Weights of a small GPT-style language model, trained from scratch on English Wikipedia: ALiBi.
MLP neurons of a small language model. Each row is named by its layer, matrix (up: input weights; down: output weights) and neuron, and shows model dimensions 304-431. Each number is 128 + 32 x the weight over its row's rms, rounded and kept within 0 to 255. Numbers have three digits each.
Before each neuron's rows, "fires on" lists the tokens most often at its 100 highest values on Wikipedia text that the model never trained on. A number after a token or word is its count.

fires on: " " 44, " |" 23, " |\n" 17, "9" 4
L6.up1878:146125094164155052095106111120107064146088127155068137096146135097129135130168157121076125129155122118140190097127113117133151117193139109089155137108142094134120097123124130123142111135204204103136109146141093096095049154137144114105167090165165118143144139143112096082098125126210112145154138146083131152116122091140115111129087159124129204137101034129124136168167155076102120133162
L6.down1878:107127140124095125158131139087083119133144150101162197118110142150130099160140134149062104169169128072112151077068203167117168096120177113127081155107210126133128118092128113118097107125116135184151154171150151088188140155129129158061124087082125119207110088138114080119103101133164124107091131146132129109109140108146091185169201097172127133128165107112125157099119125146160124148069

fires on: "1" 44, "2" 13, "ri" 6, "in" 4
L11.up434:141127133148093140134157090129150183111149070166082126134080142170145130133086095172156124124076103104160114156157155159176148139131112140124107190160175156119091116114099156062119058137108098179150132134106082107194067152142143156135084113206157148031078144147119133136150107110152099172142136120161104101146178145135144145131134107083112132132076112187223115126158208141067158116115
L11.down434:156127123179117084188153141132105134139162057120138134076127104125128133080136153129142172085158082062138136113128218126165156171135136100135130147104090173141104124142149100134068173098090156138098159143150149135087109156120155150102123094164134063128142125140127187127159149037107123142099137098127181159138168086129138140133135124096097129138149160097133155156125122183131144101166

fires on: " H" 23, " a" 11, " became" 9, " was" 9
L11.up241:110064150124061145093153085127070159039135160120106161115095145180085173133163109162171170124114122146155106126094134094119142155160086116138120127142082118114166161061151153144088182132145073087122115162154094170121116141137108095137177151151188118117165180140106115079125137131152126016067061144094160194073075139138092141157134101157172180157149172155138128102115116082117089139067
L11.down241:081170110083108187077109127165114145117122108139192156104126143118161101120159132127087165102102172151096133127124153110172084137125187106088095085139109088147105202104175137063122158099115169094090097166183082119083049129117131053117163172118172119160057137087152098076154199130124115115200131058125111112131138153132142103144127084105173108099139129059143147149089123099060107099156

fires on: "2" 35, " Ch" 16, "ch" 7, "ep" 4, " later" 4
L6.up211:166094169134109136175081156084102139132135137138125106100162059078105108170143083083098141158139120077116132132157138076080093143136155136145138193121124111131115086174157107119180174100138116092072166080122147108117145171147138135120146138121117149125113122148106139138163142121159157200139078073116160113190140100098084145134086087142123066191111107121075127125138096157139160201106
L6.down211:141163124134152160120093126105099133069120125119114146109147171152119169106118145116033114145097138060164152103167128136150139104130154176106083098140096126082177133120167154119129116180127159151122127165115135131106104098160168105152108146099149055178082126075131088202113128153169131121159033127188161120134147144178114070115085052104150124115099122150098131149086110152120129107162

fires on: " B" 54, " C" 18, " G" 4, " of" 4
L11.up1490:100172120080106164080126080110092110113126125156143165080090150156089164127171195105054089151110068083153127094133097136161083181127129115067157127129127079103185132086177110116144125127071121053156138116148071110072109160124125108112208109066138142189160175145139116138124152086138110149098133114178089172112114103143098098089133125163125090121143140115148135126145105159080145136131
L11.down1490:125194147160170121143155226137114136110091152198100172089101124147126149130097130138135116133123177139177141107122132171096147146159185149114083111092105138081105171130149113107191159115125178085163137186111139141133104145078135147103182142107162204128119100123054092105168133093115146152125102099110164194087111119153127127113125212138173119127091050116109168115111088096078091169151

fires on: " B" 88, " Car" 7
L11.up1800:151184137132168157127164163148090184121177120123094191090089115169059169144160076133072095099163085121128108100143110135101224139137131129120106150121107119121154134136128168131115099108116116170117158149183155052123185164124127112127112139094101139164169133188151093120156106118085153083164133092125105119144097177143148093124127191088150088089134134118120184126121168112119062140158
L11.down1800:161148041175159116113113139096089121139158106090162149119121117128123110138127140113076079134180107122183112089144086150127130123137102137104103147104193146066141133136073155122186138103109167152103147152179137096149147075158192135174163112208110158141084117121131116137158137160140141114119096062127144147123120167127113130111124145145168169115136127157111121119100030135135157146179

fires on: "0" 49, " of" 5, "ace" 4
L6.up865:123138137160079149076117139151171150125109058083130130130102079114085109110144121133094135140181152170147087135115127153138111162145073129200135144130224118140118093169087085062109176127097193158140120094118203133072179122153120187105141117172121197147163190120050185115122167063121076127125096157129153129114162165076141106210142148107093165138135127140161205135109103127079108143081
L6.down865:153139134186182151091100150095131099145152129125099122152139151093127038198141113106102093089115132100098185168130150190092151148184198124139146100139138147148143142134156080095172114126152108059086113129133126127092078155128105121155153161171122104132099185071128074171123112100182150106124199117171154127216114158115175123122113173100096148147155119128107121148145082190191179106126

fires on: " V" 25, " C" 22, " F" 15, " c" 9, " N" 6, " f" 5
L11.up668:083169089110102101098134074132186079150118137123140150127108143119097094071121125125145122136173159095124133128125148056131109076087100161135136137144140162171123083158171111092183089111193143158124145069089117173099169123118089077130080100098076132179194139107170095137133142167140123149153119145162151142138153080137035083157109123115136130078134149122127086152100091094099115169083
L11.down668:176155128117177159149140115166199088142107109105142143117143173155165129090123149126166142138164112097115107128157080151137176121133143055145110132131155116120126084083105140130147054136200117142164069070158127118103146197167146138107166161155100172103155133147134118105129113099166127078133085096111097094151137114160113122128126099135109162150143129106208105151122000113147197144097

fires on: "5" 16, "7" 14, "3" 8, " B" 7, "4" 5
L6.up1705:185123122145141109136103150174143142122146113097201170105149138119193115116184150143114105086115076108148133121170202143119214130172119116111115129128122102121175115069123127147136091170108146133112130158144130092092158101148151112139122182092177147133124102142120103122134129133120117132121093159084126148112128142081121143133106160115137071171103106144082121181141146130126159126137
L6.down1705:149108152098178176107134175178143068133146121127109120181189131082126122063159139092131107179133114131162135149143094101142171137172107138150111139119156128104137143136156078160135183140161133137152126173109141091166090137139154101114157158137103163138047121125171157084094192158156097101125150116135142129161165106103124080103070115169167109134096134160203149205119092107109115149147

fires on: " has" 29, " had" 10, " st" 6, " may" 5
L11.up1916:117127145148147161078131116133142141107039187135112081155164098073121143123150124116141105097150115116057116079113148163114130097121166069115112147102115112107141099138138121162086118177123118119116201142131115124157132116129154152160126082101070151091108209086060172167169126083193074149069120089093068117115104160172034146118124078139139058115182191084142112103103191138066105073138
L11.down1916:138062118116165100136082069127117182106100167126126134076101129137100114143090105160154108064127123116106120117071087130184128155159082101119136117147116131106131183089142109104069127101087104099163137158104094120111180119129165115188101088078082141117136136119169099134128126079097137118121154140112149123157090147101102140100068168098159148061174134107099101129098108085136094128101

fires on: " V" 20, " north" 8, " North" 8, "ing" 7, " south" 4, " K" 4
L11.up1831:071137173152118103066105128153147145156070130067166145127160125125112098120162138140146114116121124144166147117098106140165143095113089111156149108105183133147152097082140127134121089197146088110109096006162042128141096102138130124169149151067145122150115140161138169093076126116152089135156172111129135094187129170172173118134039105147137115119127124143144106141137047147106082143124
L11.down1831:087180135142107122187148190182128131150153138068079161080098081117118111147098119137114071146080121081190191140117165061107130175085152078122140137130157083118078079146141099140072032134147108127121097115159164151128142081130120132150120181137126152097134123145135117083138139094085086125120168160129190130173118158093128114135120170113159193111160115149174174114110028123074201106179

fires on: " had" 34, " has" 27, " features" 4, " by" 4, " served" 4
L6.up1210:090199104128177125091134165161105124123108121126160138199149122165079131120131132130114099148149138138166093121098174116146148196103125140160047103155093146163063079169110138126117112152110128139053107061133133102107129060080187121142125150119116139131126163127149085094107147111107145165092130081132121119087137163126108168155049127158113112141160141127084111164109119106136109127113
L6.down1210:160117176135104097150099153161106174091132180148142151155150119108153141204094096156158064103113155159080038124071123138048173062132120162095112109117135126147158071132120184155165172129121133136110142252097119105088074186141132145142157139079059139167135112166179095145143101131149143121166098101129153165149152107126103137141080174127169137084106141083115084061117079142132085107151

fires on: "0" 23, "3" 20, "2" 11, "1" 10, "ind" 8, "4" 4
L6.up284:184166104170135141169095168119093108110083056127140156128123166203151127093131125138172150134126151055104134141211121152158052110133081082121157102132085177132080110182102140119133129139111067155185186129185103108085121136055108126119119155157113145126122172153093134200158122131202150134106143071142120096147116139088132166115104114130094071141140131099173180153111157141108082177098
L6.down284:127118141155078201227160089070188095152137176139123114164099121104146092150107128114111116152143119053154161158146134154111122139136131129184102166080183083185157189171106156118105111149140205133151137150137170127084119122110170089152140166105155107119148149215164136098133173192172087079148096116096113173144168119112126107109151159143097148130177143118112153119128093131111150062158

fires on: " " 40, "2" 27, "ou" 6, " |" 6
L6.up549:173095146116195130112107157093179127172078162159159162122172062116078129160165136072048150153055165124151163110092115135098147128120152145120122149120160093199076123157161138152090159115140130045174096166108094133124183095110130092131160096175141135112239140107103162110077213135128151149189130147154153086153227096102141132163152149122109124144089133098064136141118038160107125136080
L6.down549:211109147068097182137114103133123098111139062127176167121114147133147137163136192130104133102151126190183141044127119087129078136057137087159145134099165154096098084090101088081132160094081183164128151075165107139198118150142196147099115073138145120147110103149095112127135116097187134065162089109163070105151113126123131181152137129087110148170150158109097098132234139100140126154136

fires on: " of" 48, "," 10, " " 7, " National" 6, " v" 4
L6.up215:130129090222139182084149100069129120163145114177138151158094118087089075105154116170140125137125126131114081100159098138102181150089097115150172173100097106119189099124072132133135117046118150167203114068088130129133135139141245131138122159170095155119153150052142088146169131119104110102191164162098093138170142128138091054170114166111189171162114123166128199179138130148040099154050
L6.down215:164141072097142160141176157121159113052106192133179119155096113160121136105132113185121130153144096042186190105126126096100168157102135119134159169097150117093149177134171117200133164112126108115087130154162123163143130065163098132144169166100172187114103069128094131026097099135143122142133148146127139064083112083165105129143170113110134097082108133171107114101129099149148145121190

fires on: "." 50, "2" 5, " " 4, "4" 4, "," 4, "1" 4
L11.up282:095158111142077122177113122117171092166176127074090123124078102184113156095097130179137093081156085135158062108127128164094129111095048174124143169128083159089110180118126159183067125183088205142150166127136098101163099080096129112128083134120162142120120187132077165136172185123158137140119189085131132081153118138179145215108106159076152088138106128154141121117187178146113138186063
L11.down282:106130111197117153165098113134161120122181154144141134079156077116103138181093088144151119176137092087123082165128136140098120147160039131077102167123129125085152128153158096079124117167114106088129125173115093164102112126127165171091118100094120145138081102143072118078134168168104080130146148087189114140119046126070196121177130152095104109106132161101121120073144083144191050113101

fires on: " |" 22, "." 18, "-" 8, "'s" 5, " " 5
L6.up372:118141129067112088086145128151119163140103127168089179158141136143116120166157087152119126121150155092090089147108140116065126114203112149102116167110055150123115102106103084183120120111149151092116098162105137139114115106129107109130128086137140117142177139204078112165130144145196139109096102143179121113133125121153140101167130138184093168124109113114115109141141199143143085165083
L6.down372:145144137159140122132106153109077147138134155122152152162137079129119152186121153121077194160104118099123082107120066147115180114127129128164148107112149153098091166177120145102233162030085130218122146027139143158178165128145108082097196132159099144134164083129068099089133068101154109086183130138083134107127142139106115103129140076100159155123145142153138197101115152134133193114138

fires on: " was" 26, " p" 16, " (" 9, " he" 5
L11.up1962:150161145117109101154166073094121093165111131138152187142153098130090107081156142106170126128111133137136096097161163093164143123157142169210165096154099177123134128117146099076097173151151105069117174025088079191088114148100135086122073050105143073116149093105157153137113140136205139179120134156149108132138110075164175153097108154142105139170066099096112129080147194157100172109093
L11.down1962:091121099134148134056155127080142106164198128125145108167126117109148112058123134154137085109151126145132157192071111117112106087153105120058095181138126149203177124146130191125121115127156135093179153169096126135134114104106107083113080180146137184147130135166144183120075087148055143145115119095084158103163158146180170107089137103134118163114107143107113111072141108103119134134185

fires on: " V" 44, " on" 6, " stand" 4
L11.up308:075165121108077188115106093085115101098118089093183131123143130112162115163167088096155159174109131113127119138141151098085140121148238071115137109103152122231112146128127104154121084129157117141116159099141126101145121139144129134102188154089086126137095127132167149114150089173139183128107131128126079064152136105171106089079119098052088157146100106130122074149137083123082134167101
L11.down308:126127158174124186129145135158097163089100108124107145072112138152105098119098101088138064136053106101081135177141169169134164155079128051155102107152124170132149094115135180106129074123151118196099139140108141110086080131101126141103160185198132096151098174125098060082125099111110134121146123087085093093141129104095115095127158117180137137120109190159143114124093061063109144137130

fires on: " |" 42, "2" 12, "4" 8, "ig" 6, "1" 5, "3" 4
L6.up1197:102114124115112107156159105128155106154123110135137105141143122110143119110102083141109193110081190176148127170164110143149145116086120175133156041143144109083138155108059118066079133144125142133177110092102173126190059166132108053097085102163133094099112130178167152128144137148155152169100133119122158098121063132125182141158112122174131112096098129126131096088105154109152168102151
L6.down1197:153142116165086132105140127064161130106131133102091108135149157106140164140140129083126098056155075144100105125070140092093165135123135087150137151153161109115141167185146077133157132157127121136143142127134132028088111116111117166113118149128116088091091094115126114196160163112079164075147159097087116135125221127165149110131159144126119125177116162134146159130141151129136039059168

fires on: " n" 25, "1" 12, " (" 11, " p" 11, "c" 4
L11.up1881:146125113093164165147095137112140085096146141172088186126123102072092101129139162177091102095127132111127111082164187165132092140155086078112161134128222128105165177109095131135086124154121054132137122149122093176117147159087156121133149110122132115125154140095106156099161082135143179171180155122156060148125110138188099133132148215124122136124110062149154093092143147162130099108117
L11.down1881:131130167121099141136135138122118147180137134144110042117119117152165084109124129160137157129072149105101125145156103035080126150115064081127161163117192039108114164142182070147080114122186183140067168165110073108111131108150105102131120126097085178105109140143129141159129118089118142112094086125089059124135107100133190138095193115166121141106091111135133133129128135163193118137169